Weights of a small transformer language model: width 256, 10132 steps.
MLP neurons of a small language model. Each row is named by its layer, matrix (down: output weights) and neuron, and shows model dimensions 96-191. Each number is 128 + 24 x the weight over its row's rms, rounded and kept within 0 to 255. Numbers have three digits each.
After each neuron's rows, "raises" lists the tokens whose logits its output raises most directly, leaving later layers aside.

L10.down241:132123110120143118171097184118126137124113133134162166150112097144148144111130111139148091146137075100122136091092101054102078147121095157139140134079151115134162131134092140112138110122107153133124145112166130114121115159177160114096137116121133143161111089129113140133105140113107143101
raises: "e,", "ed,", "e.", "ely", "ero"

L10.down626:104109157175101175130122111121144164110159138118120170076152141102156135117069128114126092135176115119112134159157093125134131127142139124136127095148125121149146141191164144148128134087128135134134110099154082129173136118137112120093154123100108121136106120088131126097135118134130094133
raises: ".", ".,", "s.", "m.", "g."

L4.down522:146130122121139135130149151137087134137096118064162135138143142089149149102077136163143131168091111101102147111162182135157103133118096157107145152125130068135153170110141147111112174122134141138135124087096143156158099173169115125137108108118151140101142143141188117120115123179115156111
raises: "hip", "ky", "olid", " include", "ide,"

L5.down247:131120129099141139101149132158142102097091166149119116148153123112119120178094138096099137099100114117137086168107151119123104152164146186070090150129125114134137141139114119124134094145205122154127139119079145167131115132133112119136128070132130122139142095115104135124067141192120136108
raises: "ps", "por", "omot", "ales", "gi"

L10.down964:157104178116130115163118144159138165134145116106155137153130146124119108134118125084077129113131158111096132148149130159115131139134156159092131125129119110081141128105134127131112134147121151159130127143116143082195086144133155147137131162112163182092152109137127098126117101106119110092
raises: "m.", "m,", "m", "n", "ms"

L11.down705:150119150124137132139138138144114075133140153123157087127113142118114143127150132102198158118105162125131069149137121124146121105154119138136093148129112098121119166111108157147120128135115157136168099146136092141137086167115139127171107109128132097143144165108083149105139119123141118160
raises: " is", " were", " are", " was", " comes"

L11.down504:170149157111172119089166147151133139082142054132097111162127164138173142121105110094126178105167177125115121131129109128136119126085127110105177150115120126153128133153110133158138109118123135123108079145133119093132142077147142129115122159151088129127132097132073120108165122116103116097
raises: "fter", "if", "ify", "ically", "ulate"

L10.down490:148112134153122167171113107162161165119094125128133120117106112130138077134123109150117146146146115170151137149104123145127098120084117129150111175136134109114109160164119129170147121160135131130102142150150124140140134124107117157093128143070102159144135117132160113093096103101167123070
raises: "ters", "stem", "ter", "ship", "ss"

L6.down497:067120144069090113152138117103118155167145132108131112132147162129135111144140138126164131115118166132080101156128117161133123161134109134100154146116166119125120155129119120147102158126121117137124125111150118116139132147117134167130081145098131207141101120142137134131121136148117105133
raises: "stru", "struction", "stant", "clus", "tern"

L4.down379:154113104156100111101118094133094128128135122133119150110158115118100099123117157129173116122126100087115096104144147136138115088116135129104156166126107118128161115132131128133158123144116115148155125143072106122118078090128158167149098138151145156102119133157103178152144124141085150107
raises: "ography", "ograph", "keep", "hedral", "ographic"

L11.down363:140138130125110145112136150108153174112092134146136117149178084142166158112129129125160083133147158140163145104105143102107118128169112122137119156154114155178112084125126096141135109154078140083107106146095101139100126132180100121129128140121093156171133114130156108122184143132112088115
raises: "ec", "e", "es:", "e.", "osa"

L11.down833:145120128116114183118142137098130123164145131076079106109121121159132132159116102129168121121108125150134166108143132128086124140115127091161091120154136107121074084096156132138111106139121139102135129120150100167146095151135129136101150113118131088153094113128134131145102181153098155126
raises: "ous", "ously", "an", "ora", "a"